config.toml
num_hidden_layers = 8
hidden_size = 576
num_attention_heads = 4
num_key_value_heads = 4
head_dim = 64
intermediate_size = 2304
vocab_size = 8192
hidden_act = "gelu"
norm = "layernorm"
norm_place = "pre"
norm_eps = 1e-05
positions = "rope"
rope_theta = 10000.0
rope_fraction = 0.25
qk_norm = false
attn_scale = 0.125
bias = "all"
tie_word_embeddings = false
parallel_block = true
init = "normal"
init_std_qkv = 0.0162
init_std_o = 0.0
init_std_up = 0.0162
init_std_down = 0.0
optimizer = "adamw"
learning_rate = 0.000598
beta1 = 0.95
beta2 = 0.99
weight_decay = 0.38
lr_head = 0.00501
max_grad_norm = 1.0
warmup_steps = 374
schedule = "wsd"
decay_fraction = 0.806
decay_shape = "sqrt"
final_lr_fraction = 0.0
batch_tokens = 131072
max_seq_len = 1024
doc_mask = true
train_tokens = 660200000
max_steps = 5037
dataset = "wikipedia_en"
MLP neurons of a small language model. Each row is named by its layer, matrix (up: input weights) and neuron, and shows model dimensions 224-319. Each number is 50 + 10 x the weight over its row's rms, rounded and kept within 0 to 99.
After each neuron's rows, "fires on" lists the tokens most often at its 100 highest values on Wikipedia text that the model never trained on.

L5.up673:42 58 59 61 55 70 57 62 56 55 47 49 39 51 46 47 57 40 57 47 44 70 43 69 26 46 42 47 44 54 52 62 41 59 74 48 41 51 43 59 43 44 48 47 35 49 50 58 52 47 57 47 66 39 46 58 29 48 53 51 34 53 51 41 39 49 51 53 61 49 55 53 42 43 54 58 58 41 32 60 39 36 61 51 58 65 52 54 48 45 43 42 45 55 56 39
fires on: "\n\n", ".", "="

L5.up1505:31 47 44 53 48 50 49 50 68 54 39 48 61 39 26 33 68 48 57 48 50 49 18 62 66 58 41 45 60 53 53 47 55 41 48 59 39 58 34 56 51 42 76 44 36 50 34 58 40 70 43 53 44 57 49 58 36 74 54 61 31 47 67 51 49 40 50 50 55 48 39 65 48 50 53 62 52 55 47 67 62 48 48 52 62 61 42 36 49 48 34 39 44 42 43 38
fires on: " of", " to", "″", " served", "W", " from"

L5.up2150:57 37 73 24 51 41 39 63 57 49 46 49 49 57 36 47 68 67 59 50 32 68 48 54 45 30 53 71 59 42 57 53 57 47 63 64 53 51 55 44 54 56 62 41 39 51 34 47 49 63 49 59 47 48 60 58 63 48 64 53 54 43 63 57 50 43 50 47 47 28 41 50 38 49 46 44 49 67 48 52 47 42 46 48 74 64 40 48 36 61 50 37 59 56 63 48
fires on: "=", ":"

L5.up2054:28 53 48 53 47 33 45 64 47 41 66 65 52 24 54 44 53 50 63 51 44 45 57 57 48 52 35 42 41 44 59 52 33 33 37 55 71 59 46 47 46 61 59 47 47 27 45 74 58 37 60 64 49 52 45 44 46 49 50 36 45 52 57 39 59 52 36 34 43 45 60 41 45 58 41 53 48 58 53 58 32 61 59 67 44 52 68 49 65 48 55 50 49 55 41 50
fires on: "'", "/", "-", "’"

L5.up1550:62 48 53 45 43 47 43 44 57 69 58 57 52 51 41 39 66 31 61 61 47 51 50 48 41 40 40 44 60 50 54 39 50 51 57 57 35 58 37 48 37 32 63 43 38 45 54 46 41 63 53 68 42 63 28 50 43 52 72 31 41 36 51 44 46 23 62 54 55 58 49 58 54 68 47 60 67 44 59 63 48 50 61 47 45 61 42 57 54 41 39 27 58 42 49 45
fires on: " at", " to", " in", " 2020", " of"

L5.up1844:41 75 42 34 50 53 32 58 54 50 59 45 51 36 49 36 48 29 59 42 40 64 56 54 51 55 43 61 46 59 42 71 48 51 68 50 32 31 52 50 48 52 70 57 50 45 36 48 30 58 57 39 65 52 62 65 40 61 74 47 33 40 63 38 28 38 53 34 59 38 57 60 40 55 48 47 48 44 52 60 40 59 60 37 57 57 57 64 52 37 46 42 78 51 63 43
fires on: "="

L5.up529:49 54 56 38 36 41 57 39 40 36 41 73 58 43 68 13 39 53 63 51 43 46 35 50 53 57 65 56 69 39 31 60 58 21 48 65 44 43 44 63 48 53 62 43 57 39 35 57 83 62 55 61 43 53 49 30 52 59 50 61 48 53 49 50 38 49 38 58 43 54 51 62 45 49 49 54 59 53 41 48 39 37 67 50 75 65 51 40 41 53 53 49 67 48 72 55
fires on: ",", "l", " and"

L5.up1940:58 60 47 48 45 29 35 49 51 26 43 45 57 40 40 42 56 46 49 66 56 36 53 37 49 53 36 40 45 48 33 59 34 54 53 65 56 43 53 56 46 38 49 60 46 58 56 57 60 64 66 40 52 54 33 49 49 39 54 38 47 58 41 50 56 64 51 52 61 40 43 27 43 55 57 50 46 65 56 53 50 63 56 68 42 37 51 34 46 42 59 50 53 48 61 53
fires on: "'", " Fo", " Sch", ".", "-"

L5.up1733:59 50 63 27 47 63 47 38 64 35 43 60 47 41 53 31 73 38 57 61 40 54 63 47 33 59 39 60 66 49 41 57 47 65 44 65 40 44 44 55 48 33 56 44 41 43 48 45 59 36 45 46 63 48 51 49 56 51 39 43 51 49 52 69 44 53 51 44 45 45 23 35 43 44 58 57 54 45 43 48 50 51 65 60 46 47 48 53 54 47 59 53 63 55 38 46
fires on: ".", "s", "'", " His", "t"

L5.up92:51 43 48 46 37 50 53 63 47 62 54 46 52 48 61 32 66 57 55 35 60 69 36 55 61 46 48 56 43 63 54 47 65 47 65 59 52 60 45 57 47 42 50 33 45 43 43 42 47 59 53 46 36 59 63 50 41 63 53 57 32 44 51 44 39 46 52 61 44 44 45 76 53 62 40 61 61 37 58 40 41 54 62 62 55 41 27 53 55 54 44 55 40 54 47 68
fires on: "=", " to", " from", " are", " were"

L5.up35:55 40 56 46 53 43 65 41 56 53 50 65 48 31 34 49 53 49 48 55 39 40 64 69 58 48 61 55 51 50 48 71 53 58 56 47 60 51 43 48 61 47 54 49 47 31 41 54 58 44 49 42 49 48 53 59 58 54 52 50 59 48 38 60 51 43 62 48 54 46 64 41 22 50 52 40 71 42 51 21 43 41 48 35 65 44 45 49 45 54 48 46 74 60 64 56
fires on: " =", " an", ":", "=", " as"

L5.up1912:53 64 56 54 33 42 43 28 60 46 47 44 54 58 63 46 50 65 59 57 46 61 62 54 61 56 54 59 56 48 39 61 78 49 53 39 47 58 42 56 53 41 60 41 62 43 48 58 57 50 51 70 32 54 52 51 40 45 40 38 52 53 31 46 48 44 45 42 54 53 58 73 53 47 65 49 80 39 53 54 39 51 50 71 68 50 61 41 42 70 48 45 46 62 57 50
fires on: ",", " or", " and", "-", " but", " than"

L5.up945:42 50 48 40 53 36 58 53 55 30 44 62 39 56 53 47 59 43 50 61 36 41 51 55 63 49 44 68 46 56 52 55 45 40 54 62 51 70 50 56 55 55 59 43 46 38 56 55 53 46 60 78 54 57 23 23 33 74 53 48 48 47 44 52 41 34 36 44 47 37 55 43 50 61 57 60 51 49 50 43 39 55 61 46 61 46 56 64 44 53 54 50 65 46 57 41
fires on: " of", ",", " on", "ter", " and", " in"